Part of a small language model's weights: vocabulary 9078.
MLP neurons of a small language model. Each row is named by its layer, matrix (gate and up: input weights) and neuron, and shows model dimensions 64-319. Each number is 128 + 32 x the weight over its row's rms, rounded and kept within 0 to 255. Numbers have three digits each. A neuron's up and down rows have the sign that makes its largest values positive.
Before each neuron's rows, "fires on" lists the tokens most often at its 100 highest values on Wikipedia text that the model never trained on. A number after a token or word is its count.

fires on: "|" 38, "-" 30, " as" 10, ":" 7, " the" 4
L9.gate875:132176072156098084063077170059069103139172117117200111079108126077118155139128171122141107088191165181129072129144161119144050114142097092178169128142174108120131094094145125117093085103168104116144156104125124098136149141154078110083202146169108143168138099116122116098065072093112110149140143104125097065076145104088147142147130165103132117065160165116093153103083110163152157122108140091198060127150137096127150189113103042129078161120109093139155161122124186141104070134096086125149123123091088135140151119159113134125030135161198137099173170085135139088081143149098133104123160189086179129185124134133100122104159106151161103114103140121178133174139139132119172112072120177128124075092079117148173105110156130129175122121083132142084151142089138149088133149119064
L9.up875:180159086161131088114068190139114096123125125096131146094158118096128129134119160155099112082192127182120091153103098097164115123178167120102177133135195088124110075160129098165122117079114104158149150115143139101114090169121110055073192167168118182137136115123105179114116106114088139177137108106190108093064150152129114170145155125104150126087088169186099091118083099139144144111095134111146050161105117116121118133125134162095067101177136084155057178137145153156078093108120146122161177063044068129127125170127090119112070129203126107107154103111133153105095148108134179110113174148080163089134138101141117065125138110157145101146146086144141160142143073103113205138085126126087115138134109136115101099095170111074185124105162092201119057097159101138142177150103058

fires on: " \"" 26, "\n\n" 21, ")" 13, " |\n" 9, " =\n\n" 8, " |\n\n" 6
L6.gate825:114122126081120154117121223151079188131103180101160128090148090129171143091146161129104182128164128098156142134087135131123083084091121113133101111104176129100118147143160137133123151158161150105162127159157122079158121121118107178136168083106136131111150156138135110111106173127078198039142142146144142086147113144134110090134143137122096153081116117127169135155169177082083103138132156170184103087084117036109041168174128085113117116052090102165161194072088126154113115133072086096161160096127133120117069144145089128146059125151116112124158150107089118110112137123161117099122067160153096139116178146167102111172169171116150094126125178086122127128116132133131097108151130149083155156034136095161122105133161186171121112121145120171119182185099128173131164098113120
L6.up825:121082128136070138128116103086100181137085169127157154123189099103204191080161161144137187127120143130142111120095149133104088102161186115094151150100120109096130179118138151178084109098138161092137113168174118104161134109157135155139130094122175104104147150123141123108131246177137180095121120191120134100179164132178094097102110129170079158137100144119157125157096133098058107167158081165147161136098074139111072146143090159140077155082077132127118142129144147085073170179128083090131159088115153093141075119158122157138059129147159107152133138139115125064153109162152114142164149119146114112148121169169144139150141173117133058069125186056049104141156144127127126128168102115154142113067159076172144150179183157139116152088140147164135132135112149150130180169116096

fires on: ".\n\n" 83, "\n\n" 5, " |\n\n" 4
L7.gate186:140135209107131148086100200130112079105161104109154133132087117148139142147075115165126108082174154152174170120122107057160045111131112110131130149145138115166179088104220148120109116181149093202118179127140071136100155127092082143121161109131074122136223142124174129141089110125139145121094094131090187145144133108171168167090140178058131148114072087107132138087148096150097130134146120135138081142089146127079129139203127140116187123072121140114097159171100112144126111150132085115107133157180128172168168090136119171069091125129146093119136162133089142171115113090229137104126165103179121099141079159099151176193097172133114120117142144101121127116137108148126208110139123107123156138114123098139154126159103114095089163164154132093139092142096115144143112102111152
L7.up186:149103135098171151034136085128100095114161074145123125148146122161172128076097117176162140079088136069177167132136077120067112127138157125115091168142102113190141127096141153175104093172148181126085127137090073074131083123134123151124119145122079153124132169095167125170070163079159223180125104172113116115161182138166155168075103155112115104125089119180150161049050104179151118171165133147116101124068111145098100141179111105153106143134102103111094178119185094160101106182122130141091153118113145136077130112150136136102126168128125146086122127141145145108091073114121146149080140106141095095158092088170190163103110134154160138126105166051104131125147138211087139185128075158106125096140158111166173175146135126069162166122121111105103133143047155083159107127121111

fires on: " in" 50, " In" 34, "In" 6, " " 5
L7.gate680:113098132091136087118181108136102124155138182121087131145070085150083138138151140145154118142173084156160154141107146130136089171058075060164128108127177106170104127150108141066109122113117193111085109153067062190195140119111151109163119153085108180082121183117157135143147092061177115058108115115096173079117169158135120135139170137167157190102107109105103167149167215100119127165144160126144120134102169093145102129145111115136131155137198162114150186154092132127165153142079078189118097117095137117198137104114104097103133125103164146181146173071125093081096165150134160095112106097164135141086146107180177095145161148131096182180116108182124139155131140113105129108153147098142081105093121159123100126133130129187113161125126068045162136102137149105139088127091120
L7.up680:186144136170059087061157092118149150163119140150149070116153069102116091122094084152142100140122092177142075133117096130069176107200095049140139122048046127152118120180144162154176157138147130083127155174175121123168136130111197159133127091119112165109115193136135152132170103094097164096131091122133130111153186139112120152119042135154160168113095134106155144118114142121104092180094185088145157095160132101100115118126119110132119153112130102138110161078105091115170131120099157194146116121088097143170116166125081131115112073147130158137078145099170058146124153175104098088114159096121121071096138131169179117117115169128127133121148092142086100124182142168146161077116142078147133117122093135182198159165129151091096118139170083144040113143137133064107081102139111

fires on: " |\n\n" 26, " been" 19, "\n\n" 8
L6.gate551:138114095122158117159154047102143134202109157140141115117125111122137138127086147098156114167155139144099145144107162086148092100099078119145175146150113129165216100107127131145085118093137186116111103136102084152129184161085101105100161165131181117148208175132151134077195068091067126110107178124056073160173116128128136202184100142112125128145111150157113105111102115156100149117100165129121171116135190068160163172109106144112087110104097179132102065122144161163081069098085095122179184159176122092127084130134092144082123114077146132134130146072162152149110136121160161128104100068152102102142176158105131137088114191122108106154135105173137160144137140139109095173138174144083122111126107158091128171183166145027116165117091147094083126122153095132176104091156115
L6.up551:148125133134100145091093117116089155083124124183255136116110113099119124093081105166187171111116136118149095152137156138118138156110142148120125176111072144179114230072118124132129100139135137152145126086142106096089125156165088116133151133162082140104154118140116108163123164115187105130168131110148124096113151179120105202069097124152072141126097179167174104141174104204132110089118115101114083137069172166131178132075114105165101040143122113130120186128139110122106130161206157132124110114149140159157166107104144131114105195132130124081150154126140124157144117178122074106143130120177142111225076122125083102156156116211172118167118184110123119096074163153086136108149100129120135158141124094104140105142153155130107123061122138100134183139097133123146133099094162

fires on: " |\n\n" 40, " =\n\n" 18, " Total" 12, " Votes" 11
L2.gate1107:143094138132085143137137087083076071182170124112135106165103118125083133164139095152143123081151120122123109128119112132139108103150112122146177178097114133130132112123103121096139121152161156105110165131157144129108137151089182132120108135109183125095162107142173144058097164173088210151091123206159138140148155209164132181120136084095136142114079156146145150173123151123108110144146141113143113121049147125176181121119074082151173169063101158078086089128209112115156123140139123126143186186136159086114139100103133169118109088133167063130111100106149124150074110096104084147178107082174131047128147127158145141159149146108167044165087147091066121133117138087169154115139179075115128123161107082087145169166175135131150120105100145083118144104132157128132146080087186
L2.up1107:110146108156101162142147086094074122140061127124163166101142149132121134180132102141099192103125147130099173162148115180104176145068117171103102204134145082109122190122102134147117049127104114116111155169193142068084199145161143160129127091207177102108103175147134149114123207154133162160149150141105179112152163160117137140114055123097074106140092123077159131107121100114104127136147079122165097121088105147130174155126095141142137130139093159128137138125099119131139210144124119074111205112064128196137108164166072102146134066155054129139117071151107132097164074168095193117203140112158157117215160133152121106206157110122136095150085077102152178125147138119096126128156145128101105138152132129096132103133104139119155086154095146102141146106127107098123139131148154

fires on: " Women" 28, " women" 13, " Men" 13, " men" 9, " People" 7
L2.gate629:140085145076135190182113154107080136108207104062154141111143122158115138113142124117077068140170074109148134162157103149155128105135077134170159143130119156158154124129113165112135115058111156119082166142119103133111142080146158137144203069129191111089173125142132173097131122120151195081135188146201177162141149116140129151082178128086119131082137110093147101136141148066124119095118174120142080158144112126092105184120085101123113132126085133155108103127108140105046128132116099116111078149112120126154133128093149156114143143087135152071135158054096124161082150154131138117123172123194183086121094077124177200163166122138131035119159147092144116148163168109094100133100082107087198137155163080125130132114123129120107134107144115148100051176110143166083110127117126
L2.up629:191130099092107138126107144080106138141144175113196134135147168190172150112102138093107133189082119072122165110195104157161157113159077145145104117152081094113144074134159148135111130084133099138138124190159142178114195061180102143106117098161108110111182191111132120123130088155163072117144141133116177158149141096095068165138096127060186204110101125172183181107142133112113074116147167090145155176167137162087162131162087150126151062151106091145102141119100149154071166135157053066146194142126147112129160128116135192116103119137174099166108131115140120148097127127146140199101184174130135096108115141087142141112118115147212104125129151110143126081150176116088121123172086116131120167122142112155121097182129126144091213166158143103188094115124126104118130082146123

fires on: "In" 35, " In" 20, " in" 10, " to" 4
L8.gate981:158104092122058101037072087174137077145124130126149131122132064055183107089130147128080102125151124097105093150080107118119103155160138120111126149142158090099093113088132125068097185126120094047118135110180129089154110133129070126153164103121098120125171129124156117155140151173132168132101134156141130160158169135138170085101102133078126150108124090166119122162114108157037068098133101107127148124087143121128114130118133123141149134162069149146176150125125155122069076134110126130117130113130082163159161095137123142083143088137126090176147119051101191136140134115129146065061149212170118147107140085150123090129100150147126130116160114168099076121118133098113191112155126138076073139089164061109144142038188091087088149109134072054119113129075141128070133127150122
L8.up981:116158114097215086134163113104143111120185148109172135116111121126105165134108077139168148121092081130154160132144120144141140178142145093094176082125139126079136082145094135160160114145114157123126060128126099164122117128147171117123116135158144103179152090136089159052057078114053131122151148100145180101169076111054117141129065072202149217118090105124109111136138091165186093118134132094140124180146108136131163188113090174134085138130135167129081142116150118096171126132177136091120084186101184061101122133155129151131097086072104168163137099183161123126150118166149114123087100104114110144165142135084111142102102160112124099112076076178188137160126086112143078110129108119158173134124101169194086168106110105176161154131116121214138149161138139125172095172139157

fires on: " |\n\n" 53, "\n\n" 33, ")\n\n" 7
L6.gate268:115129097126147148120166128122065112127154155124182117122125099081147124098150069163187123127107122136171078164075095080119103092134113135115138146190114115173182138074163140143096116103101159160119116087150078164068125098152125130102151152183128101122163149065175167130044152156139117109150116139122120143099088068092128180080091146087146141116063141141113061128204150127103149141138127119138093095108132228084109132167081037152109143146123139088142101182148108128137148167128091108198198134146102156081110157132077157105116139137081113110155139144167159092108095103205128165113138132143128108154137193158155144181099151119136142141052148080119135106163061140125184189121191117155187144101105085120116168127164147095108151127120126093106125131088070103177130119153133
L6.up268:124079056124141181135127170137142186067089155089160146171128124094126137122133111168151149117099135095145115170105163056106173102149121166125158122121119128143176152108094161203092103118111164057102088093135074131111116070138118157155079146138172166130153163053162177149097167187119113134134107148148117199116114115118085169099109098143071113132107126148118112105149159151160077148098099167112152087133108171082151103146110061102095136146120176108193112144139103178124181175155113137126147136086157111100138165116149169160142146134089176107087096130202132098109116131129108198156153145165160118135091128144143150143124159149147140170122116045123086147154147148063172222062069130116110152163139085104143164120201153137073175070123114053117130152083095080136108187163147

fires on: " |\n\n" 52, ".\n\n" 38, ".\n" 5
L6.gate246:096136117113125128042144161124097094141161142167155119131118109137164152097101101158116107100133154123149085140112093126118068126179113109151158118160099128205144088102207102113085086130107102157118144100128102126098140134133185063117172172128059120024155132097181084142066153111154165104124143162091098117127166135120152154103165142104125146112113145166114198158144134157137123135115118117150113092065159187141082114226118168131165137066077091126129095116141129125099068129113094163203124140144040146168147084149104146101093111103108084108168137144099142098138157143209132156146153119103081110171130139104107195116126099110149131114163140127187144098151087115168136162187180093145164123138131143150165132155118151100132154153110099110105113177093131093167145116143103
L6.up246:142113092115136137114103145114059134090134131128150109115122165150168179072107088178082164094104105105191154136149087103112132110124179132117111148127099104211110181117179146164102103153121113172126143116133123106133140121105115106177156142130063107106100146154142124183103124130167122160169128165111083148171155111170115103138161160109131110124109135165144180093125105157148073129158086153130073091071176163122085073131099088079117097139081146190189170162152093149055113149172105153147113112138087175155152151161129111038128125076085157069125096152070141177115102071187103150163098132104086126166173114105099182147147169154168131130137107124181162082126137178174111111167136138068129126154140176196172149125120171128151149128102132104113075182085164090161179124148116

fires on: " the" 20, " in" 14, " and" 14, " of" 10, "," 5, " studied" 4
L8.gate57:183150170126102106133169131071080075173141164120178095133055104151160146121151138118137178186158128077172080128064118093148097100057091122123078105133101090136143132134130108110171155134122114046127103168157090080167137157148180094149147101126028069120196123112090163107072175154124189144149165081118096140123144123139168154146157107133172119106129046113101136159208126121096131086124178103146087118139110130108094101097113120136174126135070081129107067162162142155128080150103133111133136098096105120121112109134134154122124146111120115067217116116111103146157110104187100144123095129149108198152147163138122166094109096141117132110110140140120089103079148131136127083131094145143140167073171116112109159111164103092181147143093161118124130132181145169071108097137126
L8.up57:162129165134151097119146090071197082156126119122076144131123113098105184200099105110141162181170150143197089114100156087146119152084145123161080126136145126174135104119118125154131105168131110102171176130140107156105107118094172079138153086056050129179136151129147164080109096178098127122136122080076133137082175165119144151122119164159149170060121099101139159108192116093073089119125156092125071137139106130169073131154126141106109168159116097133169088168075126076166140141135108147103084167086125110084156157157087122131135124100190119110174099132139109135152123143193111150146120102124114192119090170171074157188155086125125105026133164121165148133102143115154127129115119107145193118077101155191130111190154059122115161146170143099144141177201104111080076149165158

fires on: "," 27, " of" 20, " The" 8, " called" 6, ":" 6
L9.gate56:087126103103167179126098190154088123129166083130129145099131132099146107150135100138178146118152091140195099117104098135107140097137090167172169148128148181147115071075139134105105141147137139086161173088172103090121142146102131127038141080085113068139113117107073162099086124083134199129141147176117184142072134180116211129105162139103106118078153179095081165102109105077114126113085060084193081193061153164177132128155118103167111100125141139130093058069127133110093060162123106118123126066193126130154138110129091152109119140135133147109103107069147170160099161106140135106123111069128160079159103116109112166121203116074148069098127127120112149120091131114085086123167103112147123179123086126064121102129130123166086117176127174177116135084156138130064168065121120
L9.up56:158109130188129076092037098119196138062140147067166168099143146158140147148189140135134151125071121096000123119153147156138136099159155116070125132118116142107143155174127141120103065081148106164088110119135130125106146146121152148174147147219175120106115165131077118135124148123145098127139070060130161125183158085099125168121140101117113123171165086121083165117072063159127154161156148145101076151168106109110121151132104162104139115132132134127136192114130132152165114085149139155100083135122116126088118175148163149193119163132149131164128165151122116102155142152138107187085153116092092162151155171134125137090115151148118162184169100157126163120146128160144167121135129156130139114113192185090134078092145118110156095129139093112111086109056149110081117148129093

fires on: " States" 23, " and" 21, " of" 12, "," 11, ":" 7, "19" 5
L7.gate367:124150132111154194120156130078139168179174151162147083112085157109138091165132133161114130114082130153104139132080141093156108078134082095142129137121134135161086185108147153149130156095126151109153133130130141170134090150116151132125132159127101135119170169137049155084133160080160129122131126122108071191113151087141083119064166119116092082038110157108081134183134168098102156154084131069168147181098118077099085129129140144165101071115142091157156122117116135153148149133147095155124152083147121057179126120116143094151132102161168147175142136118108157177097093123117185146195089118179070080157123145083136074151179100100129132145136111142142068140072192131129138097145077128153107184119098081089106158128168166175185113144132177109108107120141113079123157059142126
L7.up367:153146080152162090138103091103133160161140144176130131111172128089150165183100134151159116137131107120114099136163142136130114080121137125150174103164145164121162106143133189183138083155131162113056106155117139130153109157129189132190158139141185036119104109138082124076125088112142105144099042142118160153134107083155080112150148110145080141161154102117114105137099148104138135143093181135147134105180126083121063113087101139146120084132082091120180151068109096121136113109080082130139138135103130151169121143106183118183202135134111119157113135093112163162122118142092139140151120159086149111152117050108141136057145143095143111101101172130196102091131138160203104172070065155157133154094120136095147184144169174135193061181154112151144144174120141110066092128164094

fires on: " and" 49, " &" 11, "," 10, " in" 6, " of" 5, " the" 5
L8.gate44:098144094148144178108162135093090132175144151126120156163102124184110093196172138169150163116116076082182102142125088130130108098160083103175132142113114077153140158100174084079089145128154135064100099154123060116157153152130169083065133111106073129088136174165091184097121096119121147138136137168095133180087175117146156154138113117197111102114108083123125110163146164098127086151073172085216186150108098146132133119087129125160097115106105116128157087131122110140113132138114095069036146105141120187143096190158146104114131137107112173132122145108095156160148122092110148088120133108129072118126116126131126124184181138081096084085110101087133129143107148119088063144160147121106082201135134094096139147144169095121163074102112142133117171117176096125103157132099129
L8.up44:184173120173121194139116089105117156101160138146168118146152120117152095159104184197090190130129129155147099125096123171173137105123095140069151138194150163164130114178081175122142144098179100127079084151128110104105255190118197137135112126149108160091194140134076163103114116141130103151162152110125191139102146124089129174091136096096124123144092112093112167147096086166150107107136149120142109115058102122131122146110125138153128096141094132053186143170076136127142161103106112113132170099121154193117097146134112158122153095110106102195131132115087104143144145095115116119092097122088056107048142118113066130111185154147123157099140103095170139108145142198129163103102121179151177170066138105123165064098104132105212109122106095155160067153113170095082136115152111

fires on: "-" 36, "|" 11, " " 6, " k" 6, " |" 6, "==\n" 5
L6.gate355:134103183136132125125144151075105102154081157101113142116138145148100110121171138177144091109170147173149140107144138106115084100089136135164098169197123077213121178117148127102111130124144153116129142152156133118182095149170134158101166128139089073142188073127150135121088124096124108123135100090129121145132147104114139203107177086151109081077153138174120153101092156089116174096087159154199093117150094133070095145097066114138078141060116120068125168138109152131131093112058108147122078159130163128092158056123052098120089126170173100112111160088137161091111130130118132132128095133138128137165094148094150104180106185175129099187167143145173081161089129122170120147111110147127132108072142129148078132117201157059164075159107160125092083065143131105138157118112127
L6.up355:164134132102103066152092121151199133146165129079083121146105139078101137119157161208150118161167093167135079158158105149136135074138125162122109147145184129135083112126126121153137126136049162154152101158083152128137071126136129164142141097128080070136159091103158143127132161152149141152148168122130160091090154134169133150123125111126157138103145070180121133098097094174132149105127132204170055130144141114166115096074121123080141134142115127103098167168162105129173152136145127153110154156135159098116107126027081129136123138127097094166061122097145163133110145137135109114104055121106148155145118124113139169048148141117122158110117143127090174139090144119114115153073099130117116130110130117196100154114150119083103192171107125145112114134108162210156158133094100

fires on: " on" 23, " in" 20, " from" 11
L8.gate928:085151131084139096127153083057099110151116133084089180077088132120093126128100176162107161157113079067146089090155116137113120120162054117127086133148181122100156124119188102128172133118104128088054160169150080121163153114078176120131128077119116109199178104097092102089176150182087073126129139103150094166098173139095081106087123122121172121097123178080119131152133163117124102168192142117125114109152150158072066106148093107156144140149103063141124139101127147112113161129117113139110080172129096130167085151126097127120142144115114188127158136096142128136082169068071144122135127135107082113108145127172080123205132140151102165151149134110107144200135123152114115150104077115119103119094116151160143095154065098093187112143134085153152112179117138123100158115132160
L8.up928:069165109083178126163219187133126057127105123136114163116137182152150096097114116107100132179149154097134092168148142152155127154112073122112123104198198131151159117133102127167139172104050168139133194152115103126117099138088161126126109141110129129176109143159084132133063082128146089110132109184161161154130155128117116146114237150113142074094113110118094109155125151159159106128108180132131118142086110149129108071114129121127122200117152124130104063126070158065121135122126114127126105196138082153207114164114072147093132133143104169155151131122128141037169152097043147090063114122180124081143102071164094142166138127110075142121117179098145140176101166201094139106112164078088151176149112094100152117108163176166151108160110111194166117188177135104142143154173108

fires on: "In" 31, " In" 27, " in" 26, " on" 12
L8.gate831:147147142130094105119206111112118154118116147135148130062085102144106127124189135154172172156117060140150135112134080132116102158106092130154147093126148136149177095161122093119093121109119143150085158159117097104077148183101161132186150174147097126176151129132088112141116095125098126131135069182107119120092124116128084152134156099112107163139131106099126143114083144136146097108168138067173167110120156123110082165097121127171141150095154103142093085093100124129144108142108074163147087157092110115186123116172072163074101114147088147138161094160100097123130121095089141169053197108140192110151159161200025124142124115116067170129202120149093182166144118175147152122123136085096188117109130172189164099126114136085148172131159101170074151156069151145069069156121097
L8.up831:132149160104129093132206130082085158139145137155149145133088146201123104124129121196124147165104080112147084116150106136075122131142103119127131133101245113141100102136105155142115131106113142089096173154137127139167133142119134159154100154156155134221129167139098128104103128107127118112115067147125143104178142148139123136178160114110128166110128167068099131147076137124121117078161161124152129089108165100094112139101096099084175173103144138156164120146079060125129089147173181134143095189136146085173098144193104157142102098149158170155132114104096041112148208128068122160082178100104169104143136152166101124101140119100127170145151095110109131149184076148136130090140167083089171144148117157092146087160112147135114151122130078176125154103122150150078137158138127

fires on: "\n" 91, ")\n" 6
L6.gate723:126148100059170134098075166126141172195104152091170149096106150068146069110117139176119116181144083178162132124162092138108153110119059150177127106125127113088095120150165109116135182139191091158090116114163062070114118082092145128060126120094211220109137181106119134089111095108082077114120110149125158107110176119073125096200157181166173104065110120123178153127125124082109092137181096161169132081142146103140139148138121152119115133146080082122132146119103114108125137122088131129111124132092121154080094103136104049168116137183118137083138130135133094114139115112122159177131128131127110108049171138186084125146173108153170153103093130155121087166194098148115177096059131124088132105116148111165098128118203124088141112110095141140151149110099150167131126176147154
L6.up723:091114110122097174115134071160131102106134159081148178109130132129135125156150105125109126085192137122130109106159134127161133183105109123123122141094069108154119108137159109134153139102139098119153125125123127090186144117127142105178109142146142139082186177136125157127163112103064190128102190142117096129086074101172166172054100166151077085086159160136067129083130158152118167122117162125158131122166118095069137144118132068141125089112108123125124199131171151136086119112070075119145156143131149071151151133125136135130089164133126122156102155104183226153136122162117115139121148149075176042118170101081165057106085091169165104160099170107078058115105179112163122175150134175152113100094114110042113107151147135115143126094122137061097169120118116162107090118037091

fires on: " including" 19, " as" 13, " by" 11, " with" 9, ":" 7, " included" 5
L8.gate17:136121076121204134208158199122082112189174119155151083093079127039124095052086143160129110137117103154126148119158134150155087183185085131148128130166130129129103130136126126108129120118144068175100163084046105181048182127147093097096118123062163110085118154086120091064134179105176130128145139149105120134076098078067128111172116145135150110061154114178162176129150118106138124104185077105132088124089150132140134167090105103076063140141123074068138153088134179085170138146096120105174166175127116110102135109128159062193114127112084128041156135145099120172089160116113208138132112196096117148120104104155068148157127126180125121138091106131141164137151142125139194121141120149098122051130105109168163112101172115122134090182123119114082187110156172133141083143106101
L8.up17:096102131116092154121148153150152103139155116131116129125093109131061122139136152168164149079152100118162190093141145119114118069147172151119167146109134138121083125078156213177119116153144094128122078097058108140063092139109087143098190160145180128151167142174127120133134122114157089150116138153161154065090124076120095136128139133110101138117068104141125201153171073168181181079104151070124102096102118127113199148164148053110136081101146085128126124188140125122114173160086113198141116112112147118123123109108128102090088115160106150163111149104156129155150089156084068170169152151106125071190113134115172107142179121124135111105111132148063172116197065166073149170172165177102047119155106074111055080114148182054191172083112156198132109134147160116098117132061063

fires on: "\n" 24, ")\n" 9, "===\n\n" 8, " |\n" 7, ";\n" 6, " |\n\n" 6
L7.gate1187:100148099122148112054120165071091168125098112162133114175154158101124128064133094130097132203123149136142106122081118115127099144167089135143126111097077135123130154155165138159130125119126088098111099158107087071136105175174144106149076114123083181127151132137085185073162103138174114135074139098110162153162105140074153136122134118108132053094137151086125124105108154128109150087062115166120196117110157127147104126164152103110198046064080020155128121073144107134118143128084134112113149174141124079141085075125176109127140134132138152092149106118108090102135132151136089207187096155197128136144137100062045139109118093086158123084147120126117124151177121125093204132162113114105122189161132112113087149161171089108113205166101154156122125138098154188135147155067120
L7.up1187:138125141172091052095114085180149146160122141143108180181151104122182122134099155097165139127126107139139160155135156186126118163137130180108067154141082143080135122150172084082144140104131110107119083121163113078163142152150159088114089125160125121155099143139114175148089218110083139084177081111140144067203085143139129094111082123149046097146124108093122074108139180208108052168121119119118136115127087107120089168123099081138134114130113106123102103114127157197149176157135116123128143096133058077096144114146169172117115160137165128115160138090170121078113058146112131062102137130085192098165185138098070121100097168119168091081067161083126153081135125133135123140197100076165110097125162130071172135087113115123144132096175119123150195111160141058134193075148143

fires on: " Women" 27, " women" 20, " Men" 11, " $" 11, " men" 5
L2.gate408:152121155144151125172116127132117107152107062163106070154165129162140172119176110151124079120136151094173144146110106095082104102131121111139165136124159099146149151117109148160169104115123094154215199122140088118043102112164147096126145123099093116119184097139152071042157163141168154120142144095166085141132152135147048088115183150179104095083167121149125156132094118138084131091122125126141130142105096057064115102043095150143131133132119095158113097131133102093128119070111111136158143147147058078137169109140185041172119129140124147100168074119131163067170176122135114118111098147136142110111073118152153146108153095140147088123120146139131134112159192139118081147121139078142128216073111194132164148090096135118140084176104119177151144165194175122094157143103163
L2.up408:179163190087106125093149140062125153133161105167114137154112128137087121088122112165123158036167128094129073128193130136096092148170138164155111116168121110137109178163190148189138111080131116077089154096161118154101095071169123174106150160137114113177168085170163152088147126109186121155123141135151157192052170115142046095103172113117141156103133207145186127181158110128100107108115118147095114120111167135110111149084083170195058189112121140123121172115141123158133115161163083083111155157101108121158146101132165168152118109137113176142117130079118162082136140122058124131119126112096142125119163134159131096110147095166148166122195158118148098070185189112057131093121131111117108177107100141173133147156166091184143139114119129059106074120083157104117105087083145

fires on: "-" 25, " |" 18, "," 17, ":" 14, " and" 8
L7.gate163:132128099151080160093078186119097163213184087109167096103062097142094140112180179162137069099152040147168158085140148081104117111118038124163153151138139081137111101093148174128103136100114078170121135169164088092162115111131117118136125143153151095064227130159176154080128155101110161115132141163157174116112114113163094191166167158114111089059095145104119171094137130129110119079102134101141101107097108171102111150163185054114132139099156166055146134122151108137128128132095109118116139113127139080124118113109117096130084092102168131073122159120117123136095197134075108163120155164122156095170178133139084118109166145168088120122145113122103088177090201169098114104171144116126107097075099122146110117102179139069151097090085181157099116098151142198135111115055147
L7.up163:129091198103112215066137183107077169155092096141088160185107101113141173154132123149105151135186199111116140138124031118162140130110191068132126139178138158114139164199189097120148149176132112127162105103114107120135139135136119151138148114157129146117148130094093128096117077118084102148166140143151088160206119177130149111131115123171102077076153074181100179111160155139122124162104114124157122156125110114088065141183142140107089132123075122173141144122124137120052122120102160072139118137086125144127153142079107099141142179152147101213134133033142186107128089104112140050165134110113123089133137171133154117225128171093114111079089118151130167190150145129101122176088108112116150161062140148129139127111142118129125103133120093111140101161194135074180142149098128

fires on: " and" 35, " =\n\n" 9, " as" 8, "," 8, " he" 4
L8.gate1073:110130083127106158148093116115089188156136108154138129181113147166149139141071088133164145130116097146143098166145110142155111174152136091100145183163175138117102132125217212113138104118141193117088157158073119132161146221136143138131094077156111158088138085132130086123136086151088131085111082087131090062112153129164152126105073124114096178099115109149102186122115086116120170136087138134126150090025084025116181145164145122116110124074095128104100125175129129093145161137133102115136144131128135127144111106151104098111105095158134171159102110142165126199083112162143120190167157106139109091111113115148104106112152087112152084079109136119102147103139196115117120061183108123127148133079098132099147144143123148083213154104152174136113181077085142108102122164110178
L8.up1073:176162177119178114057125103213138094109109116136190187216139116136144123179140146159162139090128142093146154168098110130162101103171151112088116111150120087146115150185160195170090133090066113138151083171076146148145115164113108163158125181166150080062108083118106129081137129140174094088129150118183140081122130065145124123152118059104155162144114133073190167159148096148085164120096107127130093097149096123110124111064136146143147119103120143169144193144100107137114104115088159092126153126129156127091167119130116148170154130111106106196093120155134143144103142207116037134103142122118085144142164121141159177134079115138142130084109133157104095094123139165178131152110158181118094087070093118117090154083137144174199124091097123053112101095072189111038152126180091

fires on: " in" 40, " the" 20, " at" 7, " this" 5, " In" 5, " same" 4
L7.gate733:149091158127122109120111106148092113127160141110150165179095097111156113113069131118152109121109079100138090130049141137102119116143129137180119157156117081172046076191121128082138169095147136086156145150102114083143116197107097141135166094115116153148210144118103123146103130154157149126162123099094152129052128086174200140169083146143168124104122163090155100132113162076142118132089151108190142087195164119168066117093143151095114177131116158143133092114098146134142056136020128102174082175067144078167151146097066145169142105079110149132206147081081111100161055134109153058140093138106129112128166147119097082088133149092117083138133174181167101104119144118200143086129153166055132152123152139121132152116156144048125126137110131113144136135116151138088093121137154
L7.up733:202156145149189059136119108172156136134098122134060134117128164111210137158107104135146083089137141081190127165176112125090115187154132098163153100167088133163120065121100081137133162117087106111101116138133175148132114118103103098110169117095149155184061165107142157109099067091081149107169126151096115141110124121115153119101118081132136120098118064083100148159090112103128129152132135126186119115137134123124124134135120107180092148170151093047124093157078134040131077116152121076109091144149143196129145152105076100143105098079109145144152108108128157128169063112129116069141117143125141145109124104077108167133097169230105137152148111176143132121118140128119099153058100084100137145153137107135108122108133116102117082199176135113131127156194129121090110146111104

fires on: " was" 52, " is" 10, " would" 7, " a" 4, " " 4
L6.gate406:107121151141137133152161155128121137165088121155176101106116102100068137124131069169139114150085138160142071124152072113103113118107105125148209173103141149110110125107118088160171117138148106118127215162098102177117161085127153115166097069148086139107144110102158125113122102155091126092094098145138090151098082144110159123104083144085192144143118165134163124116135194097135146164131081076115170148078124209160135148096110118131186164074139128149099100053128143117114102054152203150141119176159128159162160148119122151155077109122126135143137135167125068146144138078127068166155167054114074101093122176140097110097140079086162083090119147094068105112153092132129121091104134113097130159148084163136165140130073112112120111159130179108193136207153141113162135198151148
L6.up406:154141128168131149149161127106116105114188163122152115115145103204110150200148103180185167155102113051111120185137100135116137132141151104107118174115134146124113140120142093115113191125135150070145159168087096144077138164125190093094139116121118106111111085144119101147149069111081079168170110140151153086111080105098121106162148100148127086134115122154158151152154129106103095125082220136122144170161108130111145096095089095225149105128109104116132101183089134122141147091175119121108140053158139109053088132138070172165153124129163129110124115150123139135132079088143136055121105139103121039099089158192132125116117185127123108109118102104149121174156086135146149141099114120162146180104151169137152117192128119174139145116047138122139053126100120134141131111103169